Weights of a small GPT-style language model, trained from scratch on English Wikipedia.
Architecture: LayerNorm before each block, learned positions, no biases in attention or MLP, tied embeddings, normalized queries and keys.
Training: a variant of Muon for these matrices, 612M tokens.
MLP neurons of a small language model. Each row is named by its layer, matrix (up: input weights) and neuron, and shows model dimensions 256-351. Each number is 50 + 12 x the weight over its row's rms, rounded and kept within 0 to 99.
Before each neuron's rows, "fires after" lists the tokens most often just before its 100 highest values on Wikipedia text that the model never trained on.

fires after: "\n", "\n\n"
L3.up1242:76 53 55 49 54 46 66 45 42 55 65 54 37 31 42 62 71 34 56 36 72 56 62 67 34 56 50 43 13 43 38 58 48 47 35 48 46 29 60 65 35 44 56 45 48 40 51 40 66 67 51 42 49 36 40 70 48 57 53 40 66 57 43 62 44 31 35 62 63 47 56 58 59 43 35 44 44 49 42 35 53 34 47 50 43 64 48 46 50 57 52 53 44 42 51 58

fires after: "\n", "\n\n"
L2.up600:44 51 59 45 86 49 52 53 71 59 58 83 73 68 48 68 36 36 43 68 75 19 69 42 30 37 42 44 55 41 38 55 59 66 28 46 63 62 65 56 40 56 54 50 47 45 64 43 68 44 62 54 65 57 56 47 62 65 60 29 64 40 58 86 34 60 32 35 64 39 55 53 60 51 65 50 62 55 32 57 67 39 51 61 65 23 42 53 41 64 48 70 45 52 61 63

fires after: "\n"
L2.up1018:51 61 31 39 44 57 31 43 46 69 52 42 51 68 54 60 48 25 57 64 60 47 43 52 41 33 76 46 35 69 44 61 53 61 62 46 61 68 35 46 39 51 66 52 54 42 37 49 48 46 69 61 41 46 48 39 64 56 69 83 51 37 58 44 26 41 53 64 47 55 57 75 29 61 54 60 37 41 54 32 22 44 51 47 53 60 42 33 56 37 52 57 49 41 51 58

fires after: "\n", ")", "."
L3.up1849:44 61 53 53 49 32 68 43 53 38 53 55 66 60 42 38 49 64 39 45 39 56 51 38 45 52 55 50 55 58 55 55 36 63 71 45 73 56 61 54 30 53 51 54 17 58 36 29 26 55 32 55 48 45 63 50 58 34 46 43 58 49 64 71 64 46 40 62 60 41 61 87 59 48 49 67 50 33 54 39 51 52 63 41 57 58 47 41 34 51 62 45 50 46 42 64

fires after: "\n\n", "\n", " (T"
L2.up1358:57 46 57 50 32 49 62 36 53 65 64 42 54 45 45 51 57 37 28 51 45 47 62 29 51 33 58 44 43 58 15 57 44 60 47 57 57 47 70 29 61 43 44 39 34 53 62 62 39 45 43 79 61 49 35 61 43 45 41 49 53 87 55 55 55 22 55 65 63 49 47 40 44 39 67 77 65 49 26 45 44 34 49 61 40 50 41 59 55 53 46 43 31 56 46 53

fires after: " | ", ".", "% | ", " ", " |  |  | "
L2.up605:54 48 54 37 46 42 43 77 38 54 60 55 48 48 39 49 42 62 23 40 68 48 40 32 41 40 33 47 57 53 47 50 49 62 61 56 38 49 44 50 74 45 34 56 45 21 48 63 68 52 35 41 52 54 53 59 51 54 48 48 42 43 49 50 62 28 48 39 43 54 61 43 34 44 45 46 40 45 51 50 72 57 51 37 54 38 41 57 50 46 42 60 32 59 40 50

fires after: "\n", " | ", "| "
L2.up1551:50 44 60 54 50 69 46 47 22 41 69 59 64 53 26 60 83 62 43 37 37 49 02 47 55 39 50 39 43 45 47 58 40 85 62 37 44 69 54 66 45 31 34 65 47 48 56 45 48 36 48 43 39 57 47 44 47 48 70 37 59 54 45 53 56 47 67 85 75 45 51 50 68 52 52 64 57 40 48 47 50 54 47 49 74 41 58 50 64 49 65 49 52 58 42 54

fires after: "1", ":"
L3.up1185:54 62 77 61 45 37 62 43 30 41 48 45 61 46 54 40 48 46 50 87 73 48 34 49 41 52 34 62 44 48 56 47 37 35 25 77 57 63 56 65 51 31 39 47 45 46 30 48 53 50 61 54 64 59 53 76 45 46 36 47 52 61 65 59 58 48 52 41 25 35 54 39 27 36 59 59 48 40 34 54 47 47 34 49 54 38 37 49 52 55 48 61 38 46 43 32

fires after: "1", "2", " | Az"
L3.up686:33 45 52 40 52 45 75 27 42 45 52 52 55 42 44 64 60 45 52 55 57 43 39 58 36 53 49 54 52 42 49 52 41 69 46 49 33 46 48 38 53 47 35 41 54 30 42 41 48 47 47 63 43 76 56 65 52 45 51 55 48 40 76 30 44 54 56 54 29 53 56 38 33 52 41 42 56 53 48 60 40 45 51 51 62 40 73 84 53 39 56 47 43 55 74 66

fires after: "\n", "\n\n"
L2.up5:45 56 49 69 32 30 64 47 99 54 53 59 54 42 41 36 58 69 58 44 52 65 33 59 54 34 54 59 55 52 55 36 56 52 30 51 64 44 52 66 45 28 65 49 58 68 66 22 47 61 54 56 66 54 78 57 39 55 70 61 47 47 43 39 63 28 49 39 60 34 56 53 29 55 45 46 42 26 34 40 58 52 48 29 83 39 43 48 52 57 71 37 46 48 36 42

fires after: "\n\n"
L2.up2045:52 49 52 35 49 57 59 50 64 41 56 60 53 63 57 45 53 46 53 64 71 50 42 57 48 37 56 61 39 51 67 27 44 45 27 56 69 43 40 40 55 56 65 40 53 50 43 45 39 45 48 57 71 64 55 55 42 47 53 34 61 39 68 54 44 51 41 52 45 52 71 60 43 29 63 64 47 49 54 48 51 53 61 51 61 58 64 54 35 52 81 36 39 43 49 68

fires after: "\n"
L2.up1231:47 65 40 22 48 48 65 36 37 59 28 41 39 55 42 59 56 59 56 79 57 37 36 49 69 40 63 35 62 47 43 62 60 87 49 50 43 33 56 29 59 51 48 44 19 52 57 62 57 57 57 71 53 52 40 33 45 55 48 50 74 35 69 45 43 50 55 57 45 48 38 56 45 27 40 34 38 44 48 44 71 25 61 51 93 56 51 40 31 43 59 60 33 46 43 53

fires after: "\n"
L3.up515:39 37 71 32 42 30 52 35 89 38 41 51 46 51 63 57 56 46 54 69 40 42 55 51 50 39 52 50 25 51 51 40 53 52 36 49 41 44 45 49 76 17 48 43 45 58 61 33 46 44 63 32 49 49 41 26 60 52 55 54 62 35 43 33 42 46 59 64 50 54 57 52 45 39 43 40 41 51 65 67 51 59 65 53 66 71 58 55 67 33 46 73 51 36 62 46

fires after: "–", " | ", "-", "| "
L3.up1150:63 47 56 55 51 54 50 37 54 37 48 41 66 38 27 66 66 49 39 65 42 51 34 64 53 54 49 48 45 39 47 60 47 60 54 43 55 39 37 56 79 41 39 43 46 65 34 52 54 63 48 45 34 50 73 61 31 47 81 46 42 61 39 52 44 57 66 50 64 75 71 46 56 39 40 65 60 38 48 42 63 73 50 34 30 51 38 47 52 60 61 33 47 51 44 38

fires after: "\n", " |", "==="
L3.up569:51 65 55 32 49 53 57 39 25 56 55 48 47 34 55 75 59 49 38 55 62 55 55 47 56 22 44 57 40 40 45 54 47 58 49 64 48 31 56 44 61 40 55 59 51 55 57 46 47 61 53 35 65 36 63 51 46 42 43 43 67 58 42 45 57 13 40 56 56 60 49 49 96 71 52 64 65 60 42 30 46 36 45 76 32 66 55 55 45 54 20 47 50 43 62 47

fires after: "\n", "andidate | Votes |"
L3.up970:52 43 48 49 27 63 64 51 90 70 57 62 57 47 22 62 48 50 54 48 58 60 34 36 28 45 17 52 60 70 26 33 59 67 59 29 47 55 56 63 63 61 36 24 32 29 38 26 56 39 61 40 50 57 61 52 42 49 54 49 52 62 57 65 33 63 39 42 49 37 56 39 68 49 50 55 40 57 56 37 51 53 52 43 51 44 50 58 57 24 59 62 50 53 51 81

fires after: "\n\n", "\n"
L2.up1221:48 45 56 53 42 41 37 47 49 53 62 77 70 58 37 43 50 44 59 48 28 76 50 54 42 47 45 42 53 51 39 35 37 63 40 61 43 58 56 36 43 76 41 75 65 50 51 50 31 49 46 65 41 30 41 54 59 62 60 49 47 51 64 78 37 62 69 51 38 51 33 67 95 66 68 22 64 47 58 73 58 45 72 39 71 45 40 62 63 57 72 51 40 82 47 45

fires after: " |", " |  |", " | — |", " —"
L3.up1322:54 46 55 58 76 34 55 35 30 49 42 30 43 46 46 61 50 36 42 46 60 19 41 61 38 47 43 43 45 45 56 55 50 45 51 50 58 66 48 50 62 49 60 53 43 58 57 47 63 39 61 53 83 33 47 48 48 51 34 52 27 44 56 58 54 75 55 41 40 53 42 74 23 47 51 28 38 52 54 53 62 68 71 59 32 61 54 53 49 56 56 56 47 90 52 62

fires after: "\n"
L2.up420:51 53 37 36 53 52 66 54 99 59 46 49 49 38 45 58 59 49 55 41 57 41 49 34 51 47 51 47 52 49 57 43 47 56 42 49 53 46 59 17 63 48 49 67 50 52 43 45 29 54 53 41 65 54 24 46 63 61 36 72 54 49 46 37 48 48 61 54 46 40 56 53 53 58 32 49 59 48 50 49 42 35 59 49 49 63 39 52 37 34 49 78 54 43 52 52

fires after: "\n\n"
L2.up871:39 69 65 39 34 54 59 25 47 44 36 40 61 46 48 62 67 42 41 44 36 38 46 64 30 55 54 50 60 51 58 43 35 44 43 37 63 86 51 63 46 30 54 37 56 40 76 55 38 58 41 65 54 51 55 60 42 55 39 42 40 39 55 45 31 30 30 67 38 45 54 65 48 44 66 57 67 50 53 50 48 32 45 49 60 49 45 49 26 72 57 63 58 28 51 52

fires after: " |", " |  |", " |  |  |"
L2.up1941:32 47 60 32 54 52 63 31 32 43 18 53 54 46 51 52 55 41 37 38 45 23 55 42 21 58 75 45 46 51 37 57 54 48 31 58 55 44 56 51 39 62 33 30 52 38 65 58 56 59 44 37 41 55 46 45 37 60 54 36 50 54 54 55 55 51 48 44 47 61 59 29 37 57 51 54 44 42 59 53 52 63 46 40 34 62 37 37 50 59 43 67 63 45 67 42

fires after: "1", "2", ","
L3.up1629:50 47 66 49 47 80 48 33 54 65 39 50 55 52 54 59 54 62 36 47 52 54 47 63 53 66 39 45 59 43 53 54 59 51 53 55 28 66 41 55 64 58 58 69 50 20 39 63 57 46 54 51 50 43 69 58 59 53 47 36 62 40 44 71 53 51 46 39 33 16 48 52 42 53 44 79 35 59 32 64 76 51 46 31 65 56 17 43 55 53 61 96 23 33 65 30

fires after: " |", "\n", "% |"
L3.up541:43 37 44 51 61 61 60 46 42 61 05 50 27 56 60 50 65 35 55 51 41 46 32 46 52 42 75 80 60 45 61 50 59 41 41 67 45 31 33 41 52 63 75 50 72 40 73 57 39 49 58 68 28 30 36 42 37 45 64 58 47 64 82 70 42 46 47 56 36 75 37 53 11 64 48 35 28 45 62 44 46 37 37 40 71 53 57 55 64 52 59 39 52 67 76 40

fires after: "\n", "\n\n", " | ESPN+"
L2.up1752:50 22 41 59 54 55 33 43 60 55 44 24 26 70 56 52 56 71 26 43 49 49 51 34 65 47 48 59 54 63 49 64 55 52 56 61 64 54 49 49 79 57 44 57 55 49 55 30 49 32 59 49 61 46 57 44 75 55 53 51 58 45 37 48 32 44 57 43 49 44 53 63 48 44 51 57 57 44 44 38 59 53 19 43 81 53 48 58 28 23 49 44 50 48 47 54

fires after: "\n\n", "\n"
L2.up1951:42 39 47 34 64 59 26 32 63 49 62 49 65 54 47 61 49 58 44 59 72 37 43 45 52 40 66 50 49 69 49 59 50 62 44 47 47 51 52 53 55 28 65 58 51 49 38 23 49 60 44 41 70 47 38 47 68 68 50 57 43 38 48 59 40 43 53 24 54 37 68 38 56 37 40 34 50 52 48 46 53 69 53 34 70 57 08 65 47 56 81 61 24 57 68 58

fires after: "\n", "\n\n"
L2.up1952:51 58 49 44 43 39 60 54 69 48 58 55 53 42 56 61 37 35 41 78 71 60 61 66 54 36 49 46 49 32 32 37 50 71 17 46 38 31 54 56 54 58 58 28 26 49 62 21 55 49 75 57 51 51 41 33 42 49 52 44 41 36 36 58 35 45 40 56 55 40 58 60 62 64 39 38 56 52 51 28 44 74 64 40 64 71 52 60 52 43 46 74 43 47 53 61

fires after: "\n", "\n\n"
L3.up301:55 76 52 57 37 60 57 54 54 45 36 53 54 59 52 39 57 55 57 53 50 48 33 41 62 55 41 52 59 54 49 44 64 38 42 41 54 51 34 49 56 47 47 54 58 11 44 34 26 63 59 62 47 46 64 52 52 46 66 44 47 40 58 49 38 36 52 51 59 35 69 83 72 51 66 48 27 62 33 63 71 61 75 39 45 54 45 68 52 33 71 66 39 48 54 58

fires after: "\n", ".", ", digital download"
L2.up1864:57 60 49 36 52 44 45 60 63 58 38 54 60 52 39 39 54 47 59 43 50 40 47 64 28 65 54 35 59 67 45 36 53 55 30 51 30 43 57 37 56 42 36 42 26 67 65 54 46 38 60 37 61 53 50 42 52 53 37 59 54 42 70 39 94 55 53 63 49 48 62 52 50 58 47 43 50 34 55 54 69 52 67 43 45 30 52 56 58 50 71 37 46 65 45 56

fires after: "\n", "\n\n", "3"
L2.up1327:61 65 43 52 61 33 57 70 48 38 51 56 44 53 54 44 71 66 60 61 11 48 37 42 59 54 43 47 63 54 61 46 45 54 51 49 57 46 34 52 58 53 50 41 40 57 53 42 25 44 50 49 58 54 48 49 53 67 70 60 64 64 64 34 48 48 48 48 55 52 38 64 47 51 53 40 14 43 54 57 53 45 55 35 94 54 50 59 52 50 63 48 33 43 59 59

fires after: "\n\n"
L2.up1084:57 49 67 63 16 67 50 57 59 36 34 23 46 69 51 48 58 48 63 51 40 52 51 50 48 63 44 50 41 54 41 55 56 59 46 46 43 25 64 52 48 37 52 49 57 49 47 40 37 36 55 62 52 57 41 49 51 31 68 56 28 48 55 49 54 60 39 47 42 47 72 32 34 52 42 44 58 35 39 50 63 55 50 43 80 44 67 65 69 53 59 37 40 69 57 49

fires after: "\n"
L3.up1834:50 37 52 53 48 59 56 60 67 35 49 59 47 60 30 47 48 54 47 71 46 36 60 49 54 48 34 44 43 71 19 48 41 37 58 40 50 60 56 18 70 59 30 57 51 47 48 60 29 57 33 49 50 51 44 36 39 48 53 49 36 39 53 61 41 44 50 36 47 41 48 59 54 58 81 22 67 45 64 45 36 56 42 40 52 39 54 59 60 37 63 54 46 39 38 73

fires after: "\n", "\n\n", "ah"
L2.up942:81 36 57 66 52 71 50 74 56 51 73 41 46 69 54 56 42 38 51 52 28 46 36 55 58 48 83 26 50 42 47 47 38 55 35 50 51 50 68 52 60 58 49 36 71 40 31 57 34 46 76 45 35 50 48 50 54 67 32 57 45 72 47 51 40 62 45 59 25 52 60 71 71 58 46 44 61 66 46 48 63 49 49 44 52 44 60 60 34 38 40 46 67 48 45 42

fires after: "2", "1"
L2.up1387:50 53 58 47 45 45 44 56 64 49 71 52 66 54 38 39 55 75 55 38 50 20 50 42 42 46 35 53 41 48 53 55 40 51 55 56 55 47 74 51 33 66 53 52 67 38 52 42 57 64 65 53 44 19 74 70 45 45 62 47 41 51 52 43 39 58 50 46 52 32 56 41 42 51 55 41 52 58 55 54 67 51 73 51 56 46 50 39 58 55 51 39 46 48 51 54

fires after: "\n\n", "\n"
L3.up1795:55 56 46 79 69 46 47 52 76 57 49 72 55 36 50 57 31 44 59 56 46 68 67 38 62 41 60 47 44 50 19 50 32 54 65 51 32 40 51 22 33 67 58 47 16 31 45 49 91 52 47 52 44 44 46 32 58 50 34 48 41 70 44 65 39 48 48 41 39 49 47 65 47 38 48 74 59 34 64 51 53 36 40 53 56 50 60 49 32 55 55 64 34 52 47 52

fires after: "| ", ".", " |  | −", ", "
L2.up1174:54 49 50 40 56 62 50 70 33 48 61 52 54 36 59 51 49 63 62 53 47 62 24 44 29 47 60 43 50 46 57 42 55 92 50 55 62 49 44 61 65 62 55 42 46 47 38 51 44 52 54 41 40 65 57 45 49 55 69 66 54 50 65 39 38 44 56 25 47 61 65 55 59 61 54 39 50 55 54 37 38 62 43 37 48 58 48 61 53 42 49 56 53 54 49 25

fires after: "\n"
L2.up389:36 52 61 63 44 62 37 55 55 40 81 33 48 52 19 62 40 65 57 50 57 49 50 48 37 43 64 53 45 33 77 49 50 47 39 67 54 41 49 69 49 43 47 68 56 50 60 48 48 56 55 47 45 40 62 56 51 64 41 60 61 45 45 31 42 43 57 34 66 41 80 45 51 48 52 65 52 31 45 46 70 37 69 46 42 45 37 51 36 54 78 41 39 30 46 74

fires after: ".", " | ", " ", " |  | −", " ("
L2.up799:46 45 53 66 61 42 73 59 46 26 61 51 63 40 40 45 31 53 58 45 60 68 32 36 50 50 43 43 57 54 51 21 33 68 61 48 68 32 49 53 30 45 45 50 38 49 74 76 71 56 54 59 22 60 41 45 50 52 46 39 60 52 49 54 38 36 60 43 48 55 69 52 38 45 29 44 43 51 51 58 55 34 46 77 79 17 68 47 66 17 50 49 79 53 67 33

fires after: " | ", ",", " |  | ", ".", "; "
L2.up850:52 51 39 73 51 51 49 80 43 66 62 44 37 70 33 43 58 59 17 51 61 56 49 50 49 45 64 54 57 39 62 54 52 53 64 39 62 55 55 53 58 59 45 50 57 35 44 60 54 55 50 40 69 45 41 52 52 43 53 45 34 52 65 58 34 53 66 50 42 56 59 32 41 38 56 56 42 34 41 36 65 50 50 36 34 44 41 48 45 65 53 69 24 63 56 48

fires after: "–", " | ", "; ", " U", ":"
L2.up528:46 37 59 67 37 48 46 51 54 46 36 57 62 50 41 59 71 54 37 10 63 53 24 40 60 48 39 57 56 46 56 57 41 75 41 35 56 46 37 56 57 58 42 56 52 50 49 46 59 50 65 47 42 40 42 62 45 50 52 47 32 47 39 45 56 45 56 46 61 35 58 53 41 46 55 47 55 55 54 77 49 64 48 50 41 56 28 44 42 71 69 55 36 53 48 61

fires after: "\n"
L3.up873:57 45 53 58 53 63 35 52 59 48 47 45 57 52 52 66 51 53 61 63 50 31 40 61 40 36 48 68 57 40 46 42 41 62 29 41 37 41 52 53 82 65 52 60 47 62 38 45 43 44 52 50 53 45 35 30 70 53 43 54 47 58 46 59 36 44 54 33 55 48 64 55 47 57 32 28 57 40 48 57 41 67 42 37 80 42 67 65 47 45 46 58 38 31 63 55

fires after: "\n\n"
L2.up1523:53 68 61 34 57 48 39 52 48 51 55 61 12 49 77 45 45 55 55 38 63 57 51 55 61 32 50 45 52 46 55 52 38 85 25 73 58 31 49 59 75 60 57 43 57 53 72 53 45 60 71 51 72 53 59 54 52 58 35 40 36 45 63 34 28 71 38 53 54 44 46 80 61 63 55 46 72 44 50 41 51 58 62 51 55 63 38 69 33 63 58 43 37 71 49 51

fires after: "\n\n", "\n", " | \"", " ["
L3.up624:57 52 55 64 57 43 62 52 82 33 45 54 49 36 47 46 47 68 40 43 32 58 51 42 54 20 65 60 56 25 70 39 54 57 43 59 53 31 54 61 40 59 57 48 50 78 73 36 64 61 61 53 42 76 53 52 60 57 69 53 38 53 49 54 28 33 70 37 56 45 54 46 43 30 41 67 57 43 57 65 82 40 62 48 47 21 62 51 47 61 50 35 44 53 65 58

fires after: "\n\n", "\n"
L2.up1229:56 48 66 35 49 45 56 46 52 45 65 32 63 52 55 68 45 55 42 68 41 60 54 43 60 69 38 60 46 64 32 44 28 55 39 54 55 43 57 52 59 39 51 65 58 51 33 58 51 59 48 60 55 62 51 51 63 34 25 48 48 56 57 58 49 57 46 47 40 49 46 35 49 66 58 41 55 41 41 63 52 62 37 40 44 46 54 52 52 56 66 73 41 49 55 80

fires after: "\n", " |", ";"
L3.up262:62 67 56 51 32 42 49 65 60 40 58 55 41 65 48 55 53 64 61 78 54 31 84 42 39 35 89 54 58 59 40 62 48 31 26 64 50 61 83 38 74 28 72 57 36 60 51 58 49 64 43 52 52 54 30 42 44 54 36 39 48 65 62 35 44 45 33 52 42 76 64 49 64 62 45 61 43 38 73 61 50 45 65 60 49 51 51 52 47 47 37 25 46 48 43 40

fires after: ",", " | ", "2", "1", "; ", ") | "
L3.up1365:58 59 57 60 44 64 64 50 56 48 48 45 56 59 31 36 30 55 64 49 44 52 44 43 48 48 53 54 63 40 63 56 35 52 60 46 54 26 53 56 56 51 55 58 45 47 29 42 71 53 53 32 63 55 47 45 49 41 51 34 48 76 63 50 42 49 42 36 60 54 39 47 71 44 54 60 42 39 48 47 65 35 29 44 35 46 44 49 48 49 50 78 43 52 40 49

fires after: "\n", "\n\n"
L3.up1750:50 53 54 78 52 59 51 35 49 56 31 49 32 38 45 39 56 56 64 64 39 44 36 53 36 48 58 72 81 61 51 47 46 49 58 62 51 33 56 38 53 72 47 54 20 67 41 55 56 59 45 37 39 58 40 59 55 60 54 56 51 49 45 45 38 55 49 41 59 39 28 57 48 52 52 70 52 43 48 48 30 51 53 54 78 62 64 35 74 48 50 26 30 56 51 46

fires after: " | | | |", " Roch", "och", " Bee", "\n", "ʻ"
L2.up176:45 37 40 57 50 44 57 45 59 42 50 53 59 47 32 50 72 65 53 31 07 30 52 56 32 70 77 44 36 59 54 58 42 52 52 50 39 60 45 58 44 47 45 54 36 35 61 54 62 38 54 32 46 44 50 49 53 59 50 47 39 62 48 79 57 51 59 49 50 48 57 57 57 56 41 58 47 47 57 48 43 53 59 43 73 41 40 58 35 43 42 57 60 68 42 54

fires after: ".", "\n\n", "\n"
L2.up2022:53 46 50 45 47 34 46 47 40 50 57 54 62 41 67 53 39 31 57 50 50 65 53 37 62 57 34 41 52 47 51 59 29 49 56 75 45 77 39 53 34 55 33 55 38 28 53 69 50 56 31 59 44 70 40 70 59 41 56 35 63 54 49 59 48 20 62 51 47 47 59 42 43 52 72 41 57 33 50 40 38 66 49 50 77 66 53 58 71 47 43 43 18 56 63 48

fires after: "\n\n", "\n"
L2.up463:54 58 59 37 42 58 50 66 30 45 44 49 68 45 65 52 51 36 59 59 56 64 50 31 57 47 72 45 46 52 58 40 61 38 44 40 49 51 56 56 56 65 37 55 43 50 74 55 50 55 47 47 49 49 40 57 42 46 58 34 37 53 61 59 48 49 46 50 55 47 94 50 48 48 44 51 87 62 56 63 54 57 50 70 37 38 54 56 36 57 51 52 51 60 32 41

fires after: "| ", "."
L2.up1333:55 71 38 75 33 55 45 37 55 62 46 76 34 33 55 58 48 45 53 48 48 61 45 37 22 51 32 61 59 63 66 45 56 44 50 25 38 59 60 73 63 51 47 49 41 15 48 57 41 64 55 54 64 60 52 58 43 47 78 54 41 50 54 33 33 37 63 26 43 57 67 53 37 58 63 46 49 38 43 41 68 46 46 44 76 52 57 45 17 37 45 60 79 67 63 30

fires after: "\n", "\n\n"
L3.up1933:46 48 61 48 31 64 31 59 62 53 66 57 46 58 58 49 38 39 43 60 33 67 45 32 62 49 54 64 44 45 13 58 45 27 29 49 47 37 64 51 59 50 37 71 37 53 49 48 40 62 35 46 42 40 49 41 47 58 43 51 33 60 48 34 32 45 44 46 44 56 62 50 60 43 45 60 50 68 43 47 48 61 84 43 56 46 46 42 52 58 36 37 50 41 45 60

fires after: "\n", "."
L3.up498:50 61 63 46 14 58 46 47 50 44 47 32 28 41 77 70 45 43 55 40 49 56 47 56 44 60 61 52 51 39 50 33 59 35 51 31 51 48 68 32 55 56 70 59 36 58 69 60 49 34 27 52 44 34 20 39 54 61 53 49 50 49 32 43 64 52 54 47 55 40 67 62 49 39 46 31 75 57 43 50 46 80 62 86 39 61 48 61 61 64 57 31 42 50 51 53

fires after: "\n", "\n\n"
L2.up828:44 46 57 41 47 42 54 56 47 43 67 42 36 33 53 60 41 53 43 74 50 46 23 48 64 44 57 51 49 46 43 70 66 51 56 47 44 53 53 25 44 48 46 52 46 65 38 50 54 52 53 35 42 23 22 34 65 42 55 58 50 49 68 64 52 57 44 50 55 41 50 82 56 38 43 60 76 42 43 39 42 59 48 63 60 48 64 50 45 43 65 58 42 44 35 65

fires after: "\n", ";"
L2.up741:58 42 60 55 28 52 61 38 44 45 53 48 39 24 67 48 44 44 36 66 66 32 59 48 63 29 49 46 60 60 53 62 55 60 53 58 34 40 52 66 47 73 55 27 37 49 54 59 56 34 49 59 38 48 37 43 73 74 39 48 39 40 51 52 64 50 69 44 59 84 45 49 64 68 49 45 70 53 35 56 57 46 48 50 40 50 56 63 60 47 75 96 60 53 45 47

fires after: "1", "2"
L3.up367:55 55 61 49 46 55 63 48 33 31 57 42 51 46 47 53 42 47 66 42 62 36 48 58 50 54 51 57 66 69 55 57 46 70 49 49 43 47 26 51 47 41 41 61 43 50 69 51 34 46 40 41 64 39 39 54 51 47 40 58 75 40 31 62 47 63 38 63 54 41 40 49 34 67 56 56 35 50 58 66 42 28 52 46 61 55 45 69 45 43 63 46 32 51 73 54

fires after: "1", "2", " "
L3.up1519:65 65 60 70 60 29 40 44 36 54 37 46 48 47 47 57 43 49 30 61 58 65 49 61 47 23 41 46 58 43 53 58 42 58 54 62 55 38 58 65 59 57 62 43 41 36 61 39 46 55 65 28 50 69 57 61 36 51 47 39 40 56 55 71 42 50 45 47 46 43 65 43 50 75 43 61 56 66 52 58 54 42 63 43 28 50 47 58 74 42 66 73 38 39 64 60

fires after: "1", "2", " ISBN "
L2.up1570:73 75 63 44 47 56 64 55 58 34 54 51 48 40 39 63 62 53 52 59 53 39 39 40 39 26 41 61 59 59 59 54 55 45 46 63 50 49 61 40 64 18 48 55 17 36 52 52 41 46 61 57 57 36 38 51 34 47 46 62 34 58 52 29 58 56 65 34 51 49 52 41 27 54 71 69 44 48 58 50 29 66 43 70 59 51 32 54 60 59 56 56 56 42 46 55

fires after: "1", ","
L3.up340:48 45 58 39 31 38 81 75 56 54 30 17 45 62 49 57 61 52 35 70 47 54 29 57 53 32 48 71 37 47 56 55 85 63 64 59 48 50 68 49 51 49 40 37 30 45 54 38 30 46 54 51 50 59 39 62 49 52 46 71 36 63 45 46 32 44 28 50 52 63 57 52 76 55 44 59 57 54 40 73 65 59 53 52 39 38 48 46 43 65 24 42 49 57 79 50

fires after: "\n", "\n\n"
L2.up507:51 44 45 51 58 57 40 48 94 29 65 92 35 33 66 46 60 45 32 37 56 57 61 39 46 43 58 31 37 53 40 41 46 53 34 46 77 78 59 53 42 46 66 55 35 45 51 61 55 58 38 42 54 45 59 48 41 45 48 34 50 63 50 42 50 31 58 53 52 30 38 48 42 49 52 57 84 28 46 47 63 48 41 41 59 52 57 54 33 55 87 51 45 39 32 48